Weights of a small transformer language model: no biases in attention or MLP, 588M tokens.
MLP neurons of a small language model. Each row is named by its layer, matrix (gate and up: input weights) and neuron, and shows model dimensions 160-255. Each number is 128 + 32 x the weight over its row's rms, rounded and kept within 0 to 255. Numbers have three digits each. A neuron's up and down rows have the sign that makes its largest values positive.
After each neuron's rows, "fires after" lists the tokens most often just before its 100 highest values on Wikipedia text that the model never trained on.

L9.gate514:140108136177092137152118166176082127120101180084116145159095125087096176140139104104113117119129153117152072116148129121110128184136130154115090132126187179061151178167098107150145137164157089105134127131096201179147090092075105168112071120151087147092145135144169158117083078096144094209
L9.up514:125160081137141088120170131121147099135090173106151135188141119086128116076155214060141096138116153201108111149166126082132122172135110150087180113093123132105108127159130167194139138115161098124101127087156104124103127137100091182159153104158119172086149178117210142118173099144159105161
fires after: " ", " ("

L4.gate510:170105155122125140163105119123092159149134140100148125108097141180201187182154200124130170137115139176136108151092140224137113104101193104154114146127098081087064080091137114097110129131137102094089137174222089103169141060077092105145126130105072056128143128090120125088100134125100135136
L4.up510:162122093091197088129101055086096116148057191139122149173073112080092191096147115119109105113118140128157167112146082100109143118123094150131110085176161140146112162098126145110104084209150131096138130153080145161095143078078123141156123126124201181159165042146181122100098121100105159140
fires after: " a", "A", " his", " the", "'s", " an"

L8.gate558:093138115092127097143150203137123047101158093170089128160148119135134174049162084135135111147058084086151144079157098169146170122073143179076153133124113190022125104171120094119071106099153101143154085147114130108116087127108145137070151112138159115115104110114125086114153070101175156207
L8.up558:158141146062174159158103098146139144143096142132099157091107158174118106103162122096145132152123109094157145154114124152125082122071107083197187147152117150108136177154103143172158065119115127168163131083146167131097109136095099150103162075140104139100146144107145103193143106124092125144
fires after: " ", ".", " |", ":"

L4.gate295:157126117128157138115202091070133147146071121062157112137151122166143139082144079117129109095100100117093096133123044130146154167115126108073143149172116139139085156176135173175067091117113103162146126151148122067119124031107116131150156113111123137146094121168099088199112139131158128092
L4.up295:169112164139152156129046159173131123155101095133140168160122154146128086161161151124129090093238185096140119124208103162142116123095129139124136215136202151079120139130200173128096125171123139140141146149150119188176152116123127112131134125135147093087170157141156124169104158117157157144
fires after: " to", " |", " re", " was", " would", " "

L4.gate45:161162174088133101113165090166105143145090098192226054123126108084134203141121140155174117144155126162140079104121112117105124124100133151154097111141145123082098133106156145084127158087122167131167133151056108137140166106085091140098159125145150126123202102086087123155106140101071101139
L4.up45:094109137073131125046099081106138103156174100129115087136113115203047105145161146102113082098184119079150153094054176178160133161098118134135126158135085127082102147105110102095124109099109154124127146133136090101108081127146118079190134110106124165113123139151133084072097114153077094171
fires after: " |", ",", ":", "/s"

L8.gate514:159107153129114078100124116063150131100131081084104152158157146136145083063101167144136101098108135090099190103132180152174136182183207119144118177153095081191114103175150153179112112127112082113131204127131064127143099148112053084170066142097186146093144145134128100153145140170126126134
L8.up514:117145118108107168126133195170137123128144132142126151105090155123190129147186099105079167163109113109119135180122175135178159170153161127100198090157119120132098187073148077134135133103158156168113124133183174055140155084097142103124119167178093157105162208096113118129098224106153188109
fires after: " ", "–", "2", " |", "|", " his"

L4.gate314:138131120122063114106152141106131093089103120160100082172133126192119119131155168160111148115157181160100052111117151129120163176044133155123099105098136126104090121163168165109137155050174132087055121148116124107100154041123075078154071154107157114155130135125120154090143107125122107134
L4.up314:138157125085147076136154169101156123154183136166107175175141144131134100101119179138111108192120131155069101142119181083105140076120161121124089152130180121097082105105072193161145133127123145112122139166136165086116143131100179115126122181119134136131076116126047108072162108129125178123
fires after: ",", " Sh", " p", "\"", " ph", " h"

L4.gate189:127162194134100113124084129196109161185183092148124153181194162141135114132149105122144123114149152132096131128145098110162160147096113155117115103155154156067129083154145150134084128107145106102119109152104124128134076155105137161037106176066094107127158175122093147195160203152158128171
L4.up189:084182129167108153190145131143125128082106086092120111136158109106092108105102152161109063165138144193104142124116190157137102150106129133091122105167153122104107130096120040134135092157158136074184139091083116105124084131129065078152167088111079113153147102198184113182143122089127136108
fires after: " ", " |", " States", " Olympics", " finished"

L7.gate470:163162196104107182095139126092133110150076169051115133100174125128132147114062092129158148123117133102138138158072142152123117111129162166179135146141106117138160107129109168109132091134177153092107121139130148100189142108094147106158133161164101105106079110101113135124176084120082132119
L7.up470:093133127147166152132134160142094167138076139090134095077087102089101156074116148093163095166083156114152073063195154142122087166082144094180137101111181114104134110134140160094140142116141125151111141170111170147171113132131145157094098119192124088123138103182145092107145110124160116098
fires after: "–", " ", "|", "-"

L7.gate427:089095105171102121143123091082109167126153140088161078151128149130108134106129095084063089150163138118136153190136124140173160194142102166155076145142135116160123123112085127170148097148152114043081115122158091099089117194117150116125109143125116107189195076086182120090171068122176086139
L7.up427:149164026097171117115091105108143128133107107153094130202099115148071156146125123111123116146112090168120168075128086176148103119097112163115039115166155104140153125161120188125132175121116166123068131144109144099159054072164122118196130111134073083152130125099117129112123119129141128073
fires after: ",", " ", "–"

L8.gate666:186158137160163118112075156103170086172098200127102094081105180168122094071152130138134102133181130166129133124124124126071124129104077141119119148139139111144069122110119082149183151116129113104182128178148110156146154092123110140137149125132139136083112173129208126031120162146110097124
L8.up666:113183080096117191200183134086102066110119147144100126095087090139128140151136116143159143107078153176139118139141170142127178115097062159084156199110181124147164141139091140170116143147154111186122179108142132178072129196053088128113125094119131180105113137202187104136185163116151114115
fires after: " ", "–", " ("

L7.gate499:145068122214104071141154154142120107085180104115086097089118111086080180177121089068150213065109141136089076127133084151183147164096111119123143124083149160107156188098057127120173085138102082117120097156094162077089134121083152088130117148143175102125143116164152151104129128118068137108
L7.up499:101099099178163116086074124112122157139103079118153166059088166057152110148118194129156109179174123122207132125166159125122146147087115100087144137126117134073145129097106117131137133146107118134166080128206111163105074122078128114134150150147092072139139105130125136255165106130133044094
fires after: " ", " |"

L5.gate73:110114095126178101122147163103160128106111144116110122126112123145120115151179118137090135167158161087092104088171116162100164111023118109156127101143158120182126103146111189146102165117166072137080112105092080126091173102103088146181146147094070139170184092091196128090202105038149155114
L5.up73:123143163114178118102136049132104095129122160148094100142179136055172075135062106180137163151110096105117166090097156096125114104076133061177118151126099132072179170134140102121122140100173150068123116104064139160083118165132188100089191101112122136193102097162156060127133124116134134125
fires after: ".", "p", " "

L9.gate23:164161198078131107189088112147090144123144135112163104132127146082126132095076124130133156130129087115147086157141178159150112151111183100106101079192158113126149090096182094120126141199157123126146145126136106092144114098071080189114163139091093125169167135056114075193123135067113077179
L9.up23:099209150086098128108079132180119115101116116158120109156064107161157166117106147157123137111085115083164083125142174120117167155105080095096126165149133124166174116150058096175124157116089168118099072152105133100146095142116131113093142122088109164066137151116136157125105134117086180108
fires after: " ", ":", " .", " +", "^{"

L4.gate304:091144131190101124127109102150119195108122098115104158159064135129124078128154151087112177149188128125116150107120166136154154151122101131170158170175157142117114088097129116075094184155108101113134148159157077143143169115157079155124129078126097096162140168112091089133169139195128160141
L4.up304:173131079074084100085162115120156112140168093163164114081178121090181094100118155072127092141099122085119116079106106131122149111139189099136134166113153200127082140128142125185120131115193066131167128106127144096098136141112147114097115205161211104178145090192173107121110113122113136143
fires after: " G", " g", "G", "Pl", "p", "g"

L8.gate96:083129111112086162169115161104070119094136054112143120115102144130164170140103175189088143162149099133112146136097096212115105143075169128136101112124144121169095166168158120107170134103119105144192113091158080097113073177102095112077161091163046126121129149114103110124124093123100167117
L8.up96:159067116113074086070131183104155127094129125125186101177104163176098153130058155147112143046137158120128155155105133061137101073118146096116189104127062104167108165150101131136143098123190102139167168113149105102129149161152142125158099147105104153124101144152144154159110140068140113172
fires after: " in", " the", " of", "In"

L7.gate673:094126085172089163068131082145133096088084095139153100148171158104139157119148127160215117128082124172132146115183136136160085090129088170164136120135167090153130105125171137103122127112156149139105140173179112113190122069180125143131124124119085113143116138139117117131161096150077119168
L7.up673:145087136183106120093094152116078143109144161134129124137104134079114127089141123068072125090176140157134099148102149074107121156124081081104128120119130081117135115096104167122109163102189093132087106160081130127126109099097168116134118168149100090165138113162176083109128140094221146117
fires after: " ", " (", "–"

L5.gate524:130148135114076096070106140087169130165101196122118086135124133178097112093101112147096144133115123194117097098111122175179129169088142093149154120160113162126075103106098195198109156058160140107163187136142167146145153115132103152080147125131179168171124100151148158106117173109124132089
L5.up524:106099082131164158130163086113106070111090159147114124097101162120147136166124186128150089128147116167159153086121110107176101153095111102112112207102119177129161104142123125134111141066149135122146138172104156144119076096168105130159136143166144165045119151142141158117107089126137095124
fires after: " ", " career", "P", " Ch", " p", " life"

L7.gate599:126136090183135110147168157183132114091072148147089112194131156149178122103159109091167120149153152109159149153162135164123149183123068138109142149143091110123147107176120078095158155095143102126163132138095119158193164158146134121135087125097153125145116180134127084112171119106115075120
L7.up599:056141171189085135170132151131150118141122137120118124165117157194100145101140208119124131123136179159082136131142126138112121169074144170130135102179127133109153100170090049107172110175174111137063124146158097110123146131124109179140152095161145121112198179112130145153166107105094121081
fires after: " ", " ("

L4.gate686:155119118136068121178102135143099171092140189101192114138082146148125131147130125153163117194129144069135084177107090157162132135117192151152134099107119114091090140108140126116123143130107197088161130164141099130120099054088153151158140120141042069163227066128117080144133122148196113193
L4.up686:109107138089088131104137154096149160109201109103112147113145064180149143101080139117112112092136148085118046141076146159113131122175153188082156198076150127106077129123135157182149089132171098111111144108081126132081178159116095162127127141125156117071130116128110121140063192133059132084
fires after: " G", "0", "G", " g"

L5.gate154:135155131138151150094141095184153190131141144127085127133149191118106136132067174142169122164143124121179142165214160168139123150094146113104130126109142128162115098173153102148099118121130114077172070119176128125137088132103109137126148157167038082132124075144077150134165096169120122104
L5.up154:127110152089131161123107197169149096099182090147102156114153192186159115122068123092104145166169102141179140113124094127039137115099157126108119179095128157105168128132099153105093093110136211121096149086107103126118141137127119128108153103127119065165122114138068099156156169125151156124
fires after: " ", "201", " medal", " |", "|", " T"

L4.gate209:177068081152132188099144082161151177131135124091116080150124138086120130107139084065066125089101095154138130172237150199076119132133186175119166118146145091113105154157125110086170151088099066161135154163165106176114103110098105124135104134124107074191107152082143157148162168137093154135
L4.up209:131119117123133088096117135083129188108063097124172153152173161066136136103114087185123082144121150166142116164135106179097141111103133100159154142166152107077135147155068054165149080098063142093156154153097106076150107212147143124077090171137184089129088065139136179154156121113153162107
fires after: " ", " |", " ("

L4.gate211:129100135136133160095134091166118173154097146134137167171131148033116093132132099090127103132107157181157085163137186105165131128105102116044175140089150138109094057077156129121087076152135101069121124151101076129101150148126161146130099151126098131204167108095158133129135255072149188153
L4.up211:115183097184178159129079092175040121129165099137097079077133172115140163161132091088128152100161120130162151060105108107112118127126083072133114105155097109174087168126107135102115134163123109174084142130057109125181097092125109090164104184172110133178139183153135157159132146107154146109
fires after: " ", " |", ")", "1", "o"

L9.gate564:123119116127121094134110126142148088139088088188165073102122061127182118081135090054128168078110138142068111111109108113143132197090115149122109178165132191159124139102166150080128156156086130166117145057117127164095162143140094082128153107114172122159142132175133121149137127025181086104
L9.up564:095141161107110121160070149122080136089191135118133122113093130137118165125139144163095147201134107103115066141160141071065181138082089185120134081170145074159128102142123148112110140131141157126149139121098176137105153150079108071124133176135126156116135170143108167144169143141097109080
fires after: " ", ","

L7.gate471:141124134188139100135093145144126090192141108092156062098155109163106163132167080145142086118116168129159148157113086143140119130079149145134075077176163184159116069074121089122110121121059107119092128103121083139141128121116074101143141086073142065070159077078141070189127101140128075093
L7.up471:165177119124167114153169128093115081126135133106117151189172124089143173114118131157159141116143092102116147133116157126119135123073069076147073154091114135066062119155189109188183173127102126129176162110065110150145188141051182102128128131121120118165116076103129119133162162115096166157
fires after: " ", " |", " ."

L4.gate575:118119073117120125127122114127115128091130137132080127148122103101170137098184164123134101078106167197108146151129115116190124197030121156096092156112159101159152121120099146157090091108170159132185107182126201163106134177102104093176116129140127082117156079177087114123171110139143122103
L4.up575:116111136132166086124118167119155099163097101088094155122187144103137121152100137153096133078118208113145176153064115202071151124086177126072158043069131167125099152104154124078151107123121108173113108152135101156087055078079173146136180111104086129147159102142126104127118113113090140149
fires after: " |", " a", " of", " We", " O", " the"

L4.gate309:179115154103176110086151171114123145155087186143181100101162127175147124159130086121136115100159131071134111138106139134161130122132149135138120104138133101118127172060130104084123129200106136114119091118146059117124136092109062153138096164165113065110160167090192054131105157056192155190
L4.up309:120140084095129136177224145121159202166099107129082108114125113158088209150140138173139177171097128126167131177123053101135109118133077178096172061102137098133104119151111167153110115147100141170071123138144108102090121121098149181120092095168099047146126104151124148166182145144174135131
fires after: " |", "17", "9", "–"

L9.gate281:133152095077177108129136151088101153155118147144146047133125110146105134143127142131151127104158090141146148104135107158137154168132148164219123162099100131100104120133171102126145137157127177131109132144138136152098158114092110134180148144140098058154121174070135189154170157096159140102
L9.up281:168144179116116087138107149155100125096137133132107099153145123141126175068153170150153133089103148090099142185173165199055128136136132127146146135106139142160110148140141107073123178155142143157132214166148102189100144179093181134157164151147133103113095142083167134190196048085125159186
fires after: " ", "–", ",", "qu", "200"

L4.gate341:123070152119107130140144104157139086136113144153125136089067073145100124145145155093130123099153133153096114101158158141134180132160178148186125208186138128158141117177172102114169145188138189107116156148098125186079136107140120218118072113107060154071133137095149123112139149129120058095
L4.up341:111125159104111112181138106098098177135146100193172109151079108094097176088059138100123151212165172173109104191120111112124151091117134192150169135130120155133129172113129095188107163147154116146094134111061175149070103150173186130063042125100093101171120134116075153099114128094108126121
fires after: ".", ".\n\n", ",", "-K", "\n\n"

L5.gate197:108139156089157101129103093144122103114127096103148061135163124072159123161089138104098118091129094122073062066117101095157121109116103131167111161119149140089167094189137161195165094108180153122173138135076095157153140181123145064136077179048132091195108127089130098103147143132103096112
L5.up197:096114142146154145161147092126126107129147088127134120140125065154145115168109111151128150150199084143089135152102179127067144080101183130041142140135178157113120140155128118088093116097132155165132114116163118175124131108129164109160087147089152103152129086173117135138105068118120145139
fires after: " |", ",", " as"

L5.gate372:143102188102114170136115117128141118153186126149205096113141095140150126113088129117088132052140130123141120098113122133185079075082127132092173164143137128112161069118162132149142084057098133138157129129094141116148146133104180191141093152074151158112194155119154159123173133101109144163
L5.up372:129094083065051067115143122158146174086140139057127137114112145121113148108164130191111152073119158142114147111110118141141111084125123145112151117107114143144108155098138113164092090094131093143164100167175137098132108126128113134116147146131158076148110117166082129185112121120126113136
fires after: " |", ":"

L4.gate591:097102119126100108101098152063131090121122151140108145146153182096104134130114144086139172072171153117097127095120148115192066138062115106107098130133123117139114192087099140143165148150159155106120151128129167147155129116079072169113102146054153127153089097125119185133106111150128118084
L4.up591:163154149116137096154129134097144161117154080079193149088097121116118102121185118133154109142088150097157140145132123190147213162110107120119083162103163106064177026119069157143114132105140109130129084120129091212065094133196102147120053159188161148131063126160141164180103114135134200106
fires after: " P", " p", "P"

L9.gate144:084171136113102121132112145172171105016149123127173122126155153109127135154110123160184094103143138156220189167135100123102111146100098177154165096126038175126104134144074132103125102160144098111131101087190118095116135071066090114122169114146124101143128170135158065122197134118130143108
L9.up144:136117152140124170150144108138107143149083108136167144139103125157085169128149110140166113085165158137149103115093162179034145125113175139136109106051174029060118153084129107130132132157101093103118109123163117138122135157118130104135150120148175130107146080132178130136099151120136153188
fires after: " ", "|", " |", "–"

L7.gate434:117146140140130106123163143136116121158127092050131091170127095074064149149098038118097094089115147107150114075135121116159162171076138116085118150151130082098159136156179146094046070143137155126133109098159098068135060144108094091129137141096098098153176107136129125139085054170173090177
L7.up434:136101146125123088101208086117062174121148078075134153134091150084083104099122124165169126079179137163121117163156110141088153137139129114121111163121132089112127171167195118084200100109111090153135174109123068082113150114168108132045106145120102101129161101088147144128131142082169119179
fires after: " |", "|"

L5.gate50:133173145139116178157192136136114137128136151135120128081054108102125064112154135069175100191178146106084086117184175123158154140139126109087208097121195139110124098112117130165139141130116099155121171162147105116112075167107109120189132146146115107129109044115153083130176078125154095097
L5.up50:130182139134152109195132116164154114077111145120145184208129176077127133086074110132125129188146157129142105114128121185107104101129128120131085166126115153105106138132105091120099199102147148085155107132138121147132086162135106149100096153091122119076144174126161079092129140125131095131
fires after: " ", "–", "5", " |", "6"

L4.gate71:192101138142109123176139183150134146178133130138150142153211127174075095158086128153162161082116109072150135159086076129121107114123172101126124119137095163083116115140159146133098132119129126204131153118114102089061067096098078157099067125116066170124075085068129069143093128143149113170
L4.up71:108120104138123159101143167152088087132169136165098131121189175106151143093132172114136133154078153130117116162098075162096102116169094120124102115130160106149086086045087130193107143103057083159101140125149055151118105152130087107082120108127134134130166185170201117150123170092120137186
fires after: ")", "0", "G", " .", "2", "1"

L5.gate191:086138117126105170161098126152112164095145167154052142061095077145136106116117152117124194111126101151084142093173089096154171149145176097145090098062124135109097135132119105117114149096142098144182114180145097082091088160109088111144135073193112101121161150131126120134199072074090090163
L5.up191:067152094129116130140176144125142123176060143111118073185113129143108143124070144142086093136128084195107160184156177168149149104134086194107129112146129141095099109195113141176169146056193133145104135131103113114155119126124166114138076191152137118154134083156113156144124128099059081104
fires after: " s", " S", " (", "^{", "-", " P"

L5.gate394:068139107126154125180137096141126172159142183175090096063087173118127178135124091153130140116141138091083122121104163161106124177109078112098120128178149102048171030111142110129134144098149161184134131089149099109084060138100171145105173066091109083145115080144130116112132132128124086061
L5.up394:151169106111133152129075135183198147159114072105120119207163134105127134063114214120144136113104111126133093129153183152164150082151112132163090070170110100081146168164128173110125107134120102127078141153080152126128120096138105088137135120154091169091143085122119156153112100091122161132
fires after: "–", "201", "200", " ", "192", "193"

L4.gate377:144121123137185153114139178158145139074119122123169102151107149127059131143142104176201184144128154162123136068134146123099102162128121107120146144091110141109080137132127062048129110122105099151122105139128154173152129057147083178084100153131041053152172146144135173145117148130080140175
L4.up377:152105115151111151154133158061113192153127092148206149146086161137069108077116161149164095106101117133141066111130133189107127124164134132104160111153099126151109130174111146104155130136094104107084119131136139115160129136112127160093141099142203170166134119145123123175130225197085114136
fires after: " in", " the", " |", "In", " On", " In"

L7.gate316:159136099138116149174138076150132176094177103122036137082083147133144044075144177173145139114121116104075114122112107115147079147190043068111066133175144133079116135151080150208142157083175096135071131115106069132144137110137170178134122118122123081128105091112126160113192088163176111139
L7.up316:125105062136112112067140122161108090178139149124155138145138093145171229094159109138077108048151122135086100158151151122137087120136090160129173119117128072123098154106126067072155153138159106145126125057107145155166140101088156108110144123072120115135177146087090128118124160062108123147
fires after: " ", "–"

L4.gate167:093066170134108070110169135106154138120093168096179064149130124101108141084092125175124075112139105099152110127121178104125126156173090096150120144180123145136150104141151115121097122118159063109113156103116139139076093086099119172105203108117119078150160167103124094080134014132147078101
L4.up167:141161191177141109161115156155157114173125127133163126093125123188108088106141123151121179158084191126145124123113093170135144108138212176099140140148145063138176126115164095153105131123145181135130125124095135121175102062127084075118141142123126120137149141101145151098141070128117145132
fires after: "–", " ", "."

L4.gate447:105124135109109188132147118129131126142093162093144144098083184130152125131139117118145137089191069144161152152109197155120086121083119142161098142047164098176127113118083129033128143129119122049101073158153135090098147092138138093118140141133070067104176119075154086153128115094080128075
L4.up447:211142140143138141168158110140124085138124152121047133107140119131179176187161165138113130126130125133121135133138080072117114112136099128052170132170097137119137064105093096104106124168154150163121115098144165143120126165129090118125097142107143107114099134194139113116115143166112107162
fires after: "==", "===", "\n\n", " Date"

L5.gate38:114106184184119073136132121138135108128191132093104113157141131133141064144083162163083145064130161146132161135164143157176114112167089136141100165096102167109201160136080142150143155110118099151139050163139132155100152142153151114175108126143108145103200154096154074067139029161154136124
L5.up38:141098167166096119149077131172122144122096083104091160115165120104125160151132094130147190114175077104175117155076066109122145120086146133135093144083193154199132124130135148118095143099080135093149057112186046160130181138174081121128109166114116094118130161195089154126121101126154139110
fires after: " the", " The", "The", " his", " first"

L7.gate32:135125111108162121102127144176148071120103115113098108158114161184098115113145099162083162179156150172138147113136143185123083059121121122238100101189132052133146065143116146153130115101090088104149147145143137128098127142079117129119087145095095126135167165166185119090104110137113172134
L7.up32:110110184177101086131072166140053130051153139105151156133091153099110148115063085148079135082156081152175122124107083176169089141145156144137136160171149131133117127105101117126148170167110120054145152142124112135134167168085070130200110151159072151132099153136135130142089143137141111118
fires after: " the", " a", " The"

L9.gate14:112082077090082128152097134049061084093106127068115057111184130123163164173109119125104133075135115163068203150179107124084147135121113166109102081078133123169093067159163117110144094112079167131170133172195133130106212160124089127115166111151122105155181132112125107127150124141145123138
L9.up14:047078097115134136132105230139137115095153140136118130118122146153144123125126118098173098174126145193162073170117128117062126173116057133105112094114126119106149095130147174125152137081107150162124114147105094145121105120164159126122136098133109047154139109132151081124079048210112112172
fires after: " ", " ("

L8.gate672:176131138158151108121196065121129115146152092109128134148123080160136085150092147116142137122168142107127095129132135085149147183156148115113160111132102101074114190119142109121132150093193125127120145096142136097131055154155058069163154073083083174112172109121149146110104132147088099196
L8.up672:045183177064089071129115112065092085169147173136127156148144080132158133131136099124107086156160143104058124201107124113113142172189119080106083103161096144113142112107133130084103146048161159157063110148127115104101108167100115135160103155147078135128123112100127145113111187083103157103
fires after: " |", "1", "0", "2", "3"

L9.gate369:132102158117137090109223105099105107113094143107112107131146136158156114084166105124189135146115153158138103088160096179161083092115123137080115101144116085166119134126112134142182063120083147115130108156106097161130177148140100105105151151176055111056122137144112159117158172131081145110
L9.up369:104093088170152097102144122163146135106187115041195163161134170155178096117132130125072149067145144211150143098140152159091128048142145064170091138109105145058139090121111164086067130170115112170118187105171152107130068085105138114121085157112108066101136156152082157090145137128106101073
fires after: " ", " |", "1", "2", "3"

L4.gate284:152068156120088101107109049134127098165103166109140115103132184125136139117195140144164110140160157149118116146139116200102132144104138130078090173133110132149092145073121150121132147090062136100195142144112065218131142087079125096088085129158119024118120213135148126140107117110125077117
L4.up284:082139086068137144090150160150119079190188135094134169080156133186132175148151104103162162131112157139132093139086141169102151108093131119125099151173192132097157183142177110132137171134168155127148080115186098161070144099157143119159159095062131156107139113123153100182108167130088154126
fires after: " |", ":", " ", "}", " t", " /"

L4.gate477:157068112132114136162159159105063150093079133082121126171098136156080119097108034078074121119100141185164129160178129152147163117172146139056161089125157150151132166148165043149211151058092140126062103119137146098178131138141111160132092153156123096160165122123188114138163127129116101151
L4.up477:180171075149113107137187122107092119093148080075153102153161078105189102120104138116137124072098095134169148161153088167208183116149122100228135155162074135125132122140191137139141100152175124079116114087097121129101091143153143139090143156133164088214081087105120114175142176083140153138
fires after: " ", " |", "."

L7.gate586:171134118087116085102159036148123127147114151121195098155169114159142112139088111183109152111151131130081160134146146069150114146122142136126102167124083150144128126178132063121199129159112131174142144143045151103149071061148068160069111112160141130145096102119150084182125098169116134147
L7.up586:167136150179084044142134133093107151063077170119141157127080117100186094146144089100147154165127129156129138217151140124177124103098136157116082108146089058154092212117085121176131083150182078149090106110136125166072131124136118147183115119146134091129120105176164089141103094101130135122
fires after: ".", ".\n\n", "7"

L7.gate581:115066164169122101161101119116140147130131117165101070184174140100124176176190152124099126121148224175147058098164128131133139171130126144130089096134155125184186166117123131168139130115170066094162118087156145130066158124105117070159135154131155102146143191095139126149155145136168149097
L7.up581:083143105110130085123141123145120135171160125119123170180116049108082158146123094126128138097148161143102156165130112127067115101125142058118098132179117150143090115132127097151096100210106168155123130110146059049145105095093151137127118163137138138077151116077122131102147115091128101163
fires after: ","

L9.gate319:159068089129126120077131124108123117164154141166099137187111119131128187139144145148151186147130133127061161216153048143023129098105139144112138137127109111191075162148119154128081151127110121159123127112133137143110101117088143069141135095075079069158120162107097167122165082140118132152
L9.up319:133118129093147144102150163114049084093102180107086136108146157137064153172109137147106082160126132156170182120110104146114138132096085134134081077170097089149158118132130143114104124118087121105159171094146161122159097057130141149148168157083180122103174113154112140095172138130135097136
fires after: " ", " ("

L4.gate670:139137090132116165123089128133058036183099128106121085162125113125115161109124099125156144163093153136147121154161113093127087107107084186084116106122121118101103105113162080151150160150104161119097157185157130096086096127122129136120196125180134152121099132099078110127144127113175134144
L4.up670:216123101125115125158127132137067114176105132130096157148170115125090192091137063107127212111081145130172107155134127148142088121088176072091129100075107204101092151092150142153138111142165137124115140107133134136163090186134104089106153082098126111176143093147155141142132179131086160133
fires after: " |", " Votes"

L4.gate153:107142124159133145072100114150109096126115089120060156106111183138141190182153110126080151138190088154142061146050128177166157136137107109097150119147128113114127122154115128117155171107115166125172147156163102155168153123162090102134091135088119126129104141084159084127133079133128166104
L4.up153:113126137144117115144129109145103155139204131143157113098063170168109106097117115140142135099127163149160095119116124143104089071130074166140166171137091126064112119099072100166187144146137137178098148137128110113150120078192161129134104101161109165167130102129104147104130115146082161135
fires after: " C", " b", " K", " p", " cy", "G"

L9.gate165:182146188097145115133108074150121169092106095137147131061115122137090162094134084169134179126142204102120195094102070141080109149145112130138166142092162094104153136156106156053128108122138142125085113157075096115150110158083120100118122179150105140096178123141108118068156059127074157085
L9.up165:176116138110149157167120162174097072137136096149151117080183142126122129102135111106115121114143092171070097096124140087133053112107099150150119136088122146179069088152141156076117142167109132094094117114165126147128134138081156099128123168149136115110097128097157116130136144122182120149
fires after: " |", "-", "|", "Career", " –"

L4.gate282:072183133117175149102147165120102082123141171107145165169130118135108191136082145084147106164133169104081091142131130114100160172143111166081196155183154119090142095106201064074151162093177082119131161183120125177110138160090116121110176152169088121156181115174121145106154141074108084141
L4.up282:191120174128180159061165112181071111148142066132122107155109149167193130112169166089101157135132133072117135120149115090115191106119157110154132101113113089087105125118136138100126146107129111089132113120119164139116117109136179080142124151110146096142190142089142121120172144155132186154
fires after: " ", "-", " a"

L4.gate100:096117132109094137145101138108158113140151153157143130157183076161077141083168181131122114139102154122097091122145161112175124137125134176158097120150106120155141172130117117117139144110126126087138154079110141133164114072102042188076115094173090182179094164147107107135071244145107123148
L4.up100:150191160119126159146127097124110086132142081133187131113091129183150112115160142109142098160118075121122118172126148133175050098076186134111156148163080123166086124096132118196144119144126149123108107119142167132076117120144135179195141106119133119185133107124088168190125124134073163197
fires after: " |", " ", "J"